Weights of a small transformer language model.
Size: 22 layers, MLP 1024 tanh GELU, vocabulary 8192, 19.7M parameters.
Training: a variant of Adam for these matrices, 621M tokens, 9482 steps.
MLP neurons of a small language model. Each row is named by its layer, matrix (up: input weights; down: output weights) and neuron, and shows model dimensions 80-207. Each number is 128 + 24 x the weight over its row's rms, rounded and kept within 0 to 255. Numbers have three digits each.
Before each neuron's rows, "fires on" lists the tokens most often at its 100 highest values on Wikipedia text that the model never trained on; "fires after" lists the tokens most often just before its 100 highest values on Wikipedia text that the model never trained on. A number after a token or word is its count.

fires on: "9" 25, "8" 14, "3" 11, "7" 10, "6" 7, "2" 5
fires after: "1" 35, "2" 15, " " 8
L11.up11:130132096095137102162156130139120077159141146125127151134138140114170130171140096121112160193122142170132134125191118148121183159087132132115099121100181116114139097146090114139124134178083133131168122174096129123113137068126075111136144117099138143103096149102128164137106146116116139126099120114171112173131114085139155144142133189150120097137156109137121134129151188116138130105108
L11.down11:148129134157116088103106184117156142090103102102140107144122158110167105131167093109148133118149137119156129142088146115117065143146142163145145171160131143112126145119142101104107146153109141128100130141122144098107096130104131092138145119097102157113155156157127099068114144116073147133160115140167094136102144134129104098131159125115147092124153128111071130122106095096122132124161

fires on: " with" 30, " for" 9, " in" 8, " by" 7, " to" 5
fires after: "," 33, " and" 19, " " 16, " to" 5
L8.up222:100155190131129109132086123119104144135105144108127061117138128118129127145087109144087118106101118157140103132149100082138088151106147132132112114170130142127130156136108100151143141157124135126150138109129144172115148120134074099150126152175149135132107137135137140140132142121115154087152143147138147113126089101138196115112095133135122116143111107066133166125134124117097120127149
L8.down222:130155101113116157126158134111090158103124086125098125142117138127127174152119122112103111126166110095131094128145113142161144095102153157137104060133080150117121161114139161133127108129141128103155136137103144140134105097135124127146129129113097126102122126218111124196137176102145097108127113115138118108113112149107122137126071122125125163166122125110146115113154110121113116136092

fires on: " |" 27, "0" 24, " (" 18, "5" 9, "1" 6
fires after: "2" 27, "1" 11, "–" 10, "4" 10, "0" 6, "3" 5
L7.up45:134136153138153098136124105110122119113099114109138142144130094061114125168140117126106160137116150097131113129144175141124129129124118084084126118158175147099103110168134126122101177125145135176108093183127130121144166135141148100110126116103173108129104154102127124107129144141121138088142146156145113122145184099139153130168122093164124127112114115039116138137104117127102125152115
L7.down45:146111113155101152068128102101103111099107109122128127145134134074123092153151156148175126150151158133150102107150135146139096144130134190132111157143157126103128113093084135098082099132127100183169153146111150130131115104139136074131165166143112133110095137154132101139169078077146134114168126135118111150088090099154145123104108103070166144131143112140129131138106125155118149118093

fires on: "===" 20, "\"" 14, "H" 14, "==" 10, "=" 6, "S" 6
fires after: "\n" 82
L8.up924:106117192135136132144150137097114119109104117130137133138159126128162149144120093127151140142164094142098104135130130112128126100069117115171114075152144099087125119133125148144156158159194084146097143153121156151105136132127144114121119130145114171144104095156135137148140150134123162131153130146133122101152131139107125172138120146086109145144138076082140123118136097093064104128170
L8.down924:103122124127119117151129170163127134135104144152091201101117169076141136153112126119157099111135126138127117146156090132108124154160152107094106136099144119163133156135085174130079131148101107157120114108137111094079104075118164139142152129128136093119144106110103167153114109114140103096164167112120098089122129135142131113105129104151118116124131119086105113136114103185118170101188

fires on: "1" 38, " " 14, "2" 12, "0" 10, "3" 10, "4" 9
fires after: " " 85, " |" 14
L9.up15:125120094179143160129137099138131171133110184145146103104118120114139159143131118134131112135121135107125110140154129103099130140110122051112120135137173131094090123173138150118139193133180116142101058104121099108119180101115126104123141166150134144111130129080125132102109111100144112073135183087138146108158136115172125145155110139106151108124120144082132137136144140119115134097116
L9.down15:143165090131120118101127117069108183109175100132133088115125179079108112131106124148102112132095138143129108135150105093153117127105196129133128149153155118113105132162126148121133141133174129124126114099129110104127134118101109111169124132192131129147139130127124140176135136111132129124112124101129112116127113128166044165167103123093092140132113123116132121126129117144148117118137

fires on: "0" 53, "9" 42
fires after: "2" 53, "1" 42
L15.up614:119175093142145130101121143110098153144058122092138159088095136118152087151108100140112124171129135145153109147148168141106110146101104109145097146143130089123081091117151103151105129130163117129117127112124136146144143153113143090122144158128127139094115125132129160140079132148119121116152128123150139134117140141128139186150138133141153145075120088142143124150096181119090113078118
L15.down614:134168156110138091127116120133160099177053120095148139126140154167159113101128123145124145167132133142171159131166132124158092155112154130135124165143111132134123087153147071119108112141152115167109128136135179089124087138125160060126091134181141123116132095102153121112171097153122097131115098159142134159127135076149132120103097138164129133084124150132106127148116105094107113123115

fires on: " in" 18, " of" 10, " to" 9, " at" 7, " " 7, " pre" 6
fires after: " was" 17, " is" 14, " were" 7, " as" 5, " not" 5, " been" 4
L11.up74:111151143105129107124084107119141101139151134106144101162152097128121121149122133084135151114124111120092153167133150151118124150110143130088132143148128145161113145180121157112137103123170123158092119165135130169132120148143136141112068123151145115126117151101127158118126187147126146123133171109127148125111142134102152179125088142131151188127138124112133156171117102139102114151132
L11.down74:129131098143082113137176149123132157096131111151138150096169135144106137132140070159126111077137165101106153111145123172165124108173121127107141151209120109136114132170142136117121137116125141139137132122142102114129121145101139139113148138120122126145089129110096098109128103155120137147133156127152125156151114068202158153116115133136141100109171127150125149104117146117117153093132

fires on: " " 54, "1" 10, "2" 8, "–" 8, "0" 6
fires after: " |" 33, "–" 20, "," 10, " /" 9, ":" 4
L13.up757:147145166155131118134117144117139140136134177153150136136142109154122101113112152132134146088155106139168145159129123096128161129121152094152106114154186139065126120108109118163133149180091116170125082075104137098117129142114127128123153125120134138133120185118148147089135136151122126100130109110162133118155187124112122137140128128169114146132097111059099148092128161091068120143145
L13.down757:145103142066167136159161163110150128144144123130158097160142160177148121100123121138137141103158132098152141121137120121146132179139103106104100137099156138159156163094088150158098134170117130112146103140117132128137122104135156157154134093178153104167085129146100151123127121113141139107116144101120127135129152117142122129133174132107110117125112114117096138096124105152163097180207

fires on: "\n" 100
fires after: "." 93, ".\"" 4
L13.up516:159126152106170141135096161139121127125099155154109155172132113134118165122133157113153109102177140092086141133126106163137129132135131130104125107147199183144081163164127128149108161125136096127120121142110113106093113134143129112108103114125124103112139136086102158114150165152102136113125155111131129104178148143108111144121126133126190103091116089131180175139078102127134133121162
L13.down516:118156108104129153128106125104125160152141149140006153142116135099138125100149103133123096095152131142123113101127134153154120129140155136129130145169121120145137099114102076106127092126091114094121109145143116137148132122136212163148108111093110136153140146135114167112118166160153155114164132107121183122103092141116130098105097131116158119136112131119142157085099120074138110156135

fires on: "\n" 90, " f" 10
fires after: "==" 62, " ==" 26
L11.up613:136167119167121111132109115169121149125120127097137161107174128120113153113134129151165124116150131092062083127131134110144142145158185092130117132177151153105130108100164120121115168166112088098139137145099141142104138141128144143146125127107188128152116130081161212111151125127112131142136160082130129129154115142118151127119136114083123121147128128110128107158117153162136133097167
L11.down613:146186113147116117144098120186144164137111121124112151144153126134126092074126102153116139158137125120085129136100104108138117178156159076113128127129105140125127093105160141083101151112133124103146115108151170111161192120107135161184129095132116143152158134154112134121143141162114134149120142129159105145147161150143136137129158149136124145146120150113122107149106144074157123138192

fires on: "|" 43, "1" 41, "0" 6, "9" 4
fires after: "–" 45, "\n" 43, "1" 4, "0" 4
L9.up885:125127155151135149131115113134083150159133137138129098114132118144109138142155101105172123108137098149166125127155128111139135150083099135114131131123134119116138128161149154139143154110097134185089105129085139140122135147114139107092146118121136110123128204143104133088108128135135133104106129113107064130135178131150126148139157102114086130115082080100122180117175149119118124140143
L9.down885:145114148143133147149149117111096160105148107105147131135154141118140148126128102098152150120156130130168124156088123145149145120101116091106109146116116122096150112135114169153074162135082109181104150159135107153141117139132166106130182121115121131162115184151129142132111139107123173152186153129127122051167152137134148136133156098143095128131123112125119133126141154129147148122110

fires on: ":" 50, "s" 11, " from" 6, "'" 4
fires after: "3" 15, "4" 13, "2" 12, "5" 8, " reveal" 4
L15.up741:146159090120153089133111177138149120132115149169133097159146116092124150135106140133124126132109126115093114117142091195142098148128090117129142099179146119149099094160141129132144147131133143167116144137143115131123152113144138084137130169136121086121062147107082129150131115110117110114171134108116101136131179128133145155146095142139128115108165114132103159124154145102170133108101
L15.down741:110076135118080101107140134108133122118121162152138143114165145119107163158148143175140123115162162148082116144139172062145140121138150096163145146132144098147117135095128144129082138135178159105111140133153122154035118157148128137148131129150134101155112142167133144117168131158167143121138110123124150120101102122136147134110131093105112099133115122143112121136121087147144169143152

fires on: "0" 94, "9" 4
fires after: "2" 94, "1" 4
L14.up262:173106146112158128128115170104167156175115135112110125181147130133111175131122120129138124130139081103119090109167118155158152150110126115131125113174170159112122156117132139110121198116134117144093073124104158102093101095116110148116134127133183078130090131089129145153121145101119091107139134099182104140088147097159135152135066202113102134139113128098115167116099142122107135149150
L14.down262:093116131150132146137158150152109154120167059134127129092137095128135091150148139099138164096136124130128135155117157056116083108189125146143124169098105080145085102143148113162136100138130154119124152152118083139161134165136139088143103109123099158101134148182137114115112103156184139167144104128105149122158136164122117131126169125128179152094149127130130132139128080104120091092110

fires on: " De" 17, " H" 12, " A" 12, " Be" 8, " Ste" 6, " E" 6
fires after: "," 24, "." 22, " |" 7, " of" 6
L7.up38:123111138186142149142089147179123128112132113141144159129174119153166117125134125116150135176157137096073119128120132150137149133150135123141111127107128203143119145114158097171122131164148121125126150183108118118098138147148106165136113152090161109107123121079158130128126172092131074114139128120129131069141151134114121125116119110088118143146140159151140157130122145126127183103163
L7.down38:104085202117098111188066082100139133138094060107140123118099147134126114144136125140156136134122122180098120127137185120118123161089146140120135115125126108146138091074106110119148119161117143142090116155147163088107147137133150121144079150205093150131140105141142117104092120151149137090096122107135119182122113111099145112117120120093077137128146155151119157146138148139099133118122

fires on: " not" 23, "t" 8, " both" 7, "ter" 6, "ce" 5, "ly" 5
fires after: " " 45, "," 11, " are" 4, " \"" 4, "-" 4, " were" 4
L9.up548:115153169154144139139149081160105124149097140115122122086135123129159146146111098111110061148098107130122118117192150150137138133094108141094115116114126143103112094146079136093099158131207133132135132111133119136119141110145133127113104163140154119142090111158152104136119155128116102151122133159124148056133176138164126151142126145152129142131112143128141158127114128125152161101154
L9.down548:134154139086147167128110079150105141135146165088157143134134138147090066115149065095151104134158070137091150116180134100151096156130096149116090138097080094130126121130149127162145108108113143121135106119126111093122131111110104122129154105173127172128151133144099124151133107170156152100075079109100120169140133157138146119129106154113137123127104125137121137109150127123121183128128

fires on: " in" 41, " to" 11, " by" 6, " over" 4, " active" 4, " " 4
fires after: " was" 26, " is" 16, " be" 4, " an" 4
L13.up556:159177125129104123112100169119132161129092086137144114138111137126094113114166090102106129151118078118093123145118104133109107138084144097135121136143144144127139120162132174117124118162183118166109109145123139140161145143123069144120105160121142122149098133097084156145140152133092113110122120102152113159121150125113162146140091145112165183118117144127144136125143115117075144120118
L13.down556:105115107100108151128135152097143172119143101187144101135099125075150137131082124137150129109093152114117156107107153096148152161122164101161133156129123168129120141169101128141115146147127132121104133114128131126121105151075119129113166134158159110120101108099127124092125137140098119154164141169147148105134117144102107161158104081157125134161126117152119142175098156169138123101110

fires on: "S" 22, "==" 20, "\n" 11, "A" 9, " the" 8, "===" 6
fires after: "\n" 44, "==" 9, "." 7, " =" 5
L7.up264:110163177096165101159120117144101135160121102155125103117141105120135150135134067106178116118102125098135174128110134105126131116100117084142109127142144186099132131160124146145100165094118122164114126166101118137162121122141096143130130092097118144126157135132171133114130124129131172106105118064129107099140159091108130165144160133147121139134137158061160146106142149107100118096140
L7.down264:093116107134138119114109109107114099141133151117123128172128136133108128121103110079119119158147121167141209140145138109163072097129160138129127136125119181121095099132121128117120123147105184136168091127168099093115128160098151086093126133143102133154169141164194130094171082131121136126133150106123171107134126131146088132112123134151141101139174153096093141109153121061120148124157

fires on: "2" 35, "1" 25, "6" 12, "3" 9, "4" 7
fires after: "0" 50, "2" 19, "4" 4
L7.up186:163157106154128118121128129115155118105139087147152151123174128093140175130152181124153150116092113107113108113147110146145180130120073135114147132158183158139142087134128130116133137085105129146131116149109136119118142137128131127121138132121122133149110153116104153123120136141138184112138135133140094052140149085127116162161119141156149095125094106144100100122141162109115168095133
L7.down186:103160128108163138100142099167085117104131136161175126142139091095115151149173145124128135129147114132109129105194149090153119150108106109107163093119132071121114099154144148099109078115125081153119115131078138127110148158154105098170152146137144156132135131071136076132134118120100155136129122177100138093118162102112145148116082136125124164146149128117137123123155121146166111142130

fires on: "0" 97
fires after: "2" 97
L13.up15:129150103163163092182133142088131132160139135115125159133126123110105100124110128088127075156166124110118145135142163178119126152149111111127120115119148128092124123126140130117100135114168135131115114164109146113145118166097140133088105132139112112126082150125144113069119099112129112075102098133126130113130166096115146218158094158161148134122119132092118167150132184138110122113157
L13.down15:116130097162154077153111127148141146146153106173124116137118130112169127139082173130186088166139147138115142108176157146107135154141119139108144141156129146133135112158168129121105092104146136130186124184136159115155083130116151105163111138169102092102132140144129137116110118132142126148148098161115117146089109099114116122150136167134133145137132160084163123134124166097130096134099

fires on: " the" 76, "|" 20
fires after: "\n" 23, " of" 13, " to" 8, " on" 7, " by" 5, " in" 5
L6.up677:107106112146175169166141118121096126179142122140097104120173099130137116150140144106127150124130136137091134146165157114121147133133138137150131104100145138137119137168126163132114161168148110145104086183126109128093145148147166093097126152112121132092129160083186141122126161117097138106137163109115128125130114107154140117114133146153126120129129105144133155113152139139085122100159
L6.down677:119126108131151101115158140157120127106139087138081098132114093072108116113135138120144138134096104123108131132102145126131128116158152183116087164133103139136135109119127163129092107122117152128198132139101115168164112131131150099108131115112138154124156161189126174138084150134161123123097141125109122120163176135081122145114145114160096147116102168108137142097133126153130104134140

fires on: "0" 27, "1" 21, "2" 12, "9" 9, " following" 5, " Year" 4
fires after: " " 34, "2" 24, " the" 24, "1" 12
L11.up1009:134135153202131137129130137117107129154073157120132139097147133122136121174122104141136116176121142128165100116173120152098149159127082103096127117171138136127116073124129136107094130134117111159120122131142136130146138111088134113132105089123112140125103151125144141074095093114124116117117103140155132143140139068133124152129131185157075101073138132089134120128141138155127079126116
L11.down1009:085114140171156126104139130126113071142110170123129136104154160129113115122099073158104109128117134128141112143175107097097147126103118174122150117162131060124144111122127120147105160100125152137208177135116158119143121140079130081120109098105126137142138135165174117125124102141116123174166145137163127124110138154084136154138135190145094141106110149104161139102107151132138154141114

fires on: " a" 73, " born" 9, " released" 6, " February" 4
fires after: " is" 43, " was" 33
L15.up386:157148117134158139103118112112112148159073116126125151117134103085122123098124095111073129183164115108085126151159137157057120100105126103136109110143134136135112111117161134112125147104174123153143099115124132149102142161158127159080126156097154187085152125101151114140148170086179126113166129120173110151104165122087134145127134100122145112116129126093145108118132147101091124122117
L15.down386:146137116127129091115174146121158161166154108093106087144132099140113133096135131126173155127095110100100157092109139133122113123142161104164160187147099140133154150142145166153053118135122145094124101125131138120110139121109139126128127160120120102137119159137135110135119117140166191145110134113147108153112115143117150119131157117120155135112082123165083171144135144109165133122126

fires on: "0" 53, "9" 5, "avi" 4, " \"" 4
fires after: "2" 46, "4" 9, "3" 6, "\n" 5
L13.up766:133107166145119107149128123112164154113123127172158152083092107113108139094080119153090138175138164120125185147110127151137088151132097149160135120131148133100130107135123155119123154126160148131112124112129161119100123129100112142106134157135167134162111146073086159112108101114125104135145115110095096120141144072171119160157145173122124109145105088089088121171139131138127141112089
L13.down766:142132100138116130078132113134100096126131135117145145159116150133101147141172138143119126133123113094145121121123174121116125130103139098180115140149105137147150134123139157147131123127133155113094148155144156157126093110133147143139135116114113085111073100103154127147118158147115153101150130127128108177107140144068143163127114118095155126108143122128111122129115155127126143161135

fires on: "0" 95
fires after: "2" 92
L6.up29:171123152132180119173123102122160113123103119136121112140103126151106132105105181113069124148126125124117107119154127174146170126123088131147143147133127171094108128140174124113066157131151115135112140120128141123087138121104153127130130113152177153094090127080115136082111108114121139099107126169124108149132168127159091190156159150172147115103118109115108119142151142119126122106105
L6.down29:132135115141099130070130105152094103120107128127133115137075157143132061153130118140121148133120105147098174137187108146121146117153110127124100128111113123109115107121117194097107158169165135095176136116149144138174131146105108147129134104116107102099088114166112144075110140130136134170162075132134092171123149085117099171144151172111126120117134121097158163119105153155124106106146

fires on: " " 69, " |" 14, "1" 7, "," 7
fires after: " |" 49, "," 10, " " 8, "7" 6, ";" 6
L13.up812:139114161145175149139112093113135119136122119107111114138150134157176107133145064095074114129133107095123140160138091120129134140124117097145091086108188128126131141145126144159083132155134142165135143134136114116139135092119129097132133171130127106138110163131142072151146136136090135094130147119132152140142153138143093094095094133105146114101139148104114090107107104112094169105146
L13.down812:070099169162127095131161139097178139137141135146123136117119156090118186105134174098100174132128150120124132106100168162164084138141113077158145162094104130146158089134124106140111131121105155059104127107150107136119053154118121111187133138114080126139123123120156163171121157147131128134105155136124130134132160161128105137131167129110105103141153131132126137158143133113162091146117

fires on: "1" 38, "7" 16, "2" 9, "3" 8, "8" 7, "4" 6
fires after: "0" 25, "9" 24, "1" 18, " " 6, "8" 5, "2" 4
L8.up548:074090175184128158101177145129165143174151130145147141099125148149150116154108123105134177136133108081143118108143134120119144131117111159146124111105140133117113130136110085122104138161087136158112136189125179113114132125099139146132100111124129142141096169133126152123141112175117175118117138095114106103131100114135152131126129149110091090164117125117125164124134144110089113107182
L8.down548:144131087085140105128071131162159109133134131125130142154124146122121102166137102102124124092125098134162148125179129086121083144138124101084165141128147111139131134115111134127149123069194129134141125102145135137145113136118073101134122101170114158099128130130095095097129150133099141103121146092085144150062116122092132135152139145134165121104143163095102156168121119099131114131125

fires on: "-" 33, "\n" 31, " the" 6
fires after: "\n" 32, "==" 9, " ==" 5, "===" 4
L6.up231:128160138143137138103121134066142148152089143167097166118110119126094111145093131139158139153173143101123111116142143134088135135109074160112128117129138114094144089115127100146176144137118069122121126118099151151141156187110132134136126115114161154144125141120142168107137142134117137097163128137104093146133129125109153179129112122099147101144124114103153146157163165133118129146166
L6.down231:114134115120120119180137073128108145122107103142131139188195104084097130159121101110150084134172132115134087125123125131160119153140099109116121094117105162128122134101115101140151188099113135132127131085083159148134072104155162155158136135125172122124134080107139114088137132124114111162120139069104123130120125141142107124127165088122107122102118113124118127145154159135168125130163

fires on: "\n" 100
fires after: "==" 55, " ==" 22, "\n" 16, "." 6
L15.up961:129147139138138139132111151123092132177151155139117137151134082123121121117125135162112112111146124143137125118139100158080136148097114085122101127156168138172141115166151147115111157088110085120105103106058115168134155156140113110163153104136168101124125137100158149136124132130184113106130139121129172135140174082135122152146135156119160114127149109119128129132129158112136150096171
L15.down961:117131141115099131093110147115145178132139113135141178136135133129141112175101075103116096151169180118114116111113150126165126115131113117151129150102102130109124103143121117131122081144091132148107151104109130124115145129141150142176087116115160139139137175160160124123141126176101137184127118130114130166111113175091129146148115149120128136130148126105118122131115096117175127104187

fires on: " both" 19, "2" 19, "3" 7, "vers" 4, "7" 4, "4" 4
fires after: " " 40, "," 17
L8.up369:114139183190154112130098153144108115163194079083130113084158130121144140155116116105112120136101105132114110133171120148157128149119082081098133134154136118119130144144080124093150134140152130123094122156121133116125145106122099092118103126136128145158081179118086127161119116129141155146133150131169112104130156123128120156122138190151102096150111098107144135145136127124132143097170
L8.down369:127151154147137114137114139126108142112150107159160148134102100104170115147100134170145122136157119112126138143176137103140136146131114160086148111148128118122133099168087131086107111127138118149096133146157156109171083122130137084142145152168121164130138157116115120121116119187138145100129118174102131145109141076065095116126107146159178118141154141097159140137137134136123163118094

fires on: " with" 22, "key" 13, " under" 11, " more" 7, " by" 7, " —" 5
fires after: "," 31, " (" 18, " " 6, " and" 5, " |" 4, " was" 4
L7.up554:156144158121117119149083135103114105105099093103139108124143125100137114153111151134081114149133123099124111145086123120172132140077131129140105141131131124130128138110084107102145151185144127111118126131132164160149139155083133137122101178145155103113149137112129127122129155109067089125159127094141118133120161137148173116141118110125150173160116065087137188148141141123097166114122
L7.down554:123144119117116141107176134105126132107114092162149125122108112119120122105180125109116099102131117111082113142098143187156137136109136130120141165141102118135110183085116107105144077141207148118081148123105145099149106116144139101135174132088140142142153091129127112128118152145167111177118116138134125147164088160126161109129134104139125158152135110136125123130174095150124157112103

fires on: "7" 22, "8" 13, "1" 13, "9" 8, " (" 8, "6" 6
fires after: "1" 23, "2" 19, " " 16, "3" 9, " /" 8
L15.up862:110172103135157126117093140108096119084127193127134101139155111102139185196144104150136106113077125141110107137186153139101144137107103075162135161141164129120114133133125147125128130128094136124105135111147146112137135103138091097114134135131162111109092140103118131147127148107122182145148140123148100155144137063150166142142123164118100115111135094124146138157128141105149148100093
L15.down862:134148119120125103157171121109128175143157124122131142103109110139133121168153069146140146112102095091110145101167136159106098139173179126175107182136141140175125132148132082099089142098096150110115178170154139099156129129084141091117173091106114139154171159112139141122131142086156101106126161123116103119107108129174081152160150116098142149119141108142112104126105145146113107164131

fires on: " " 48, "n" 6, "-" 4
fires after: " |" 33, ";" 9, "\n" 7, " Runner" 5, " Vice" 5, " Lieutenant" 4
L14.up198:131155116150137161171112142109100094163112160155144163153157139170186106154165148118125136118129072131185131111145138143096127117143158095120141134108148104131150154104143120141102130156129101149136110143121110075125120085116167133128134154116076099119126150117139128139151143096140139142130108167128125121147109122135142151105133118142139117105093113120102084092108119101092132129137
L14.down198:132127100152114137121130105126154156112113117145140118125108158163134130109147119138115131160144156066159127112114143152110148093153087128153192165117088155111124100130103119144121110151106169140104143135108106117143070137138126134193174155123162124111128142119138130158120093136118105123132122092135149152131137113119114126146157151130118148151130166152108155203174139104142124131085

fires on: ")." 28, "\n" 22, "===" 10, ")" 6, " has" 5
fires after: "." 24, "\n" 17, " He" 5, "|" 4, "0" 4
L6.up909:114115154149148115155079172088131125136146145125124101149155122102137114138110123105135118113127150086108144125157113140153138141122134098153120089148140118119133121146116119157145136142121116147156119163124154171164148140128144116145102101161145108127096154133124158157157141134103150084092162107129164085143132120132156151146148125162151088132133127101190139154145110107149146117209
L6.down909:118125093117112122128154130157128132161102116126082162131152116127136167144137109120137140147114138123122151134093131148079063114167127161156134148109097102143103143110124133126135118122115138126116115127095118099139131116105165107149135105102152089129152114080139135107183073118151157159143109141106185171109120137114097143127115129152133150117138137134084119161115103158151157131131

fires on: "0" 34, "1" 20, "3" 9, "2" 7, "6" 5, "K" 4
fires after: "1" 33, "2" 8, "4" 7, " " 6, "5" 5, " F" 5
L11.up1010:139111120140175116131090135128118161123127131119131160132169161116085123134132124133148131112098156134112133110120095133109145145127100082083121140206154087141138123147146102103132145119113125141095096123100135103158170119129130098143142144118117129169122130115087169113133079159126132084118136143150114129130145127107132111137089120156133108116104151133136123178148133154145095135141
L11.down1010:130119145112107195088100104103146120139091130169130116088117105108148169136128124145172108116161113123105100128163130132111098142120108121153145089129121142144116113168131126108125135118179135132068143125104125122116093143141148132143135148138141147111094122153159132087145114204137117131107117114166138157107131078140105106099137170140151115124167116142108143089151137131117182132094

fires on: " the" 51, "==" 34, "National" 4
fires after: "\n" 35, "," 9, "ing" 6, " to" 4, " At" 4, " In" 4
L7.up852:139116134110134150133101117114123122116124155137119079098124096121136136110111135106115127167163128103107134146140131078137134120124079110146132128096131210108123127130162181139117158082101119140111092193089137189098139122118151149132096144110148148126142135142152148145116160093134170146143171127126127085166171135132131149124181145136139141128116090091134164106117140157090120102173
L7.down852:139108086145110120114132136103123148127128141145141154124101119125138147175121092127153109164137144103132113127104119125158124123151156124088143114184108094134129071132094058151099138116152184096140153134096146160158118124130106105137131124137130104168141172138165135096129091131149098131123093153103145164136129139119091199137128134150140095112130146135147158102135128119152116160130

fires on: "0" 57, "gu" 10, "ac" 10, "mo" 5
fires after: "2" 57, " " 15, " A" 4, " \"" 4
L15.up446:131110144152165104165135141080141128121118136132136115135128154117126136121073079153099115111151123129152132116126150110117114151122111100143101126122149137116074107154135136080116142131128161162166102134129134119138117148122127079128128154156139131089125142135156126126111106143100112121137130134102091111160158107116085177177127107126183085103113146106160117146108173127096131095141
L15.down446:089150128096110127153156156097113117116136124189138146115153158124134120148106106132158091155119153134172127085107135086127128144184087133144121151136139122145080164112143140136067123099172130167136141193153158126109113140092109126155131109143121113105102175121141144133100138149134107113097096149105129089129124108166108123112125115145131156104115126123139098115135134117114133175129

fires on: " " 57, "s" 6, "1" 6, " September" 6, " Athletic" 6, " February" 5
fires after: " on" 30, " On" 19, " |" 10, " " 8, " December" 5
L14.up184:103127111161138121158180136095119120107108146139127136121163125098178149130152129111127142160115138144128091130113122158147189153128118102131149120148132121126150135104138128134119189161087111155176136142080144128076131140142136100088133140109122113085137127082195107145102123168155088152181143090126122138178141087097102108161148113139115109109133149122115157146127165111099142117110
L14.down184:110138125142122121140085118113123172097148126163166121168123110137151111135115144162100154114132119126136114158118145131154098096157150122149122145127121143141146122149161142137111082105186085123086139117158141118144115123148112140160167156118123117125134152196104121136152074109113188099093089120124117108132127121125117112120104176129166161135121124132133136106134101168133097171117

fires on: "0" 50, "9" 14, "-" 11, "1" 8, " " 8, "2" 7
fires after: "2" 50, "1" 14, " " 13, "\n" 11
L14.up949:080153101139126096111135110135106123144144180114125097124121133132120110129080137074125152160129110133144138102158108173117199181159118118107118128108143174081112140125142158116073102089153109133134102139104094127108121162153131144110125137120149107158114144128159138075123119094130120132151140130131138129130139114111132187150129206143111116139132161126166126106126161133104116120162
L14.down949:137114165118145109108155139159121135088138113109124179112174126114133121125153102108137148110156108114131147143145127128149129084115130137123121142111134087109105133140134104119137129141123088085118131123139134132105100142164143125111141142134100150098126146152128078145180145139169133180105137105101067140111132129067096137098181146121143115150101125141142115135147133106105168104065

fires on: "9" 25, "0" 15, "–" 8, "2" 7, "f" 6, " –" 6
fires after: "1" 28, "2" 17, " medal" 6, "0" 6, " consul" 5
L14.up790:160093125148117123088154120103114133142103132126132148139125141095107133106139136092165131124126139116133119157173145117137142150149113093139133124140140147075119092167103134122111153120130128112135116148119122143131119113123135155128122094140117125120077116091123129115120110099086158125135108141182124116110159107140093159152120150130155124110065088113129116128122174111120104111119
L14.down790:092125134104104148118091130141113130120158142073160140154166109146129106118090100157094174137150151177153157132142173135097121153138137139133152146109127122098071132128146121125127126160107108107085102147136120158089122203132114125134099143148150133164180092139104108131129099146147160138150121135090130148125135143180132118110159165118153096078102130105138115140105118099120102148152

fires on: "-" 24, "9" 18, "ing" 16, " the" 15, "8" 9
fires after: "1" 30, " Dur" 10, " during" 9, " mid" 8, "ing" 6
L13.up967:164112149176140151122087134108145149150111144165119123104148108092136128111150171118113065145111119159136099118170122128072129142108118138151152106134138120158124125143110148123121119151105101075072107108109151151090120165124112163089117083132154127105121103082157187085128122122134118088126115107168115097137134109141141134134076143154147136146173116079124163126139148087096120077139
L13.down967:104109093129112142110161110121138134128164135118107134122102106103113110148073093092177169105138154161070130154149113160163132100123138139115125115128109116085113110147118110129104142122114130160105110139132127122142088136122169134136103155104172133099151169125139134117103128123187139155164078100134152123105122118125151126111181161121144178145108082141124113153081100132154160161128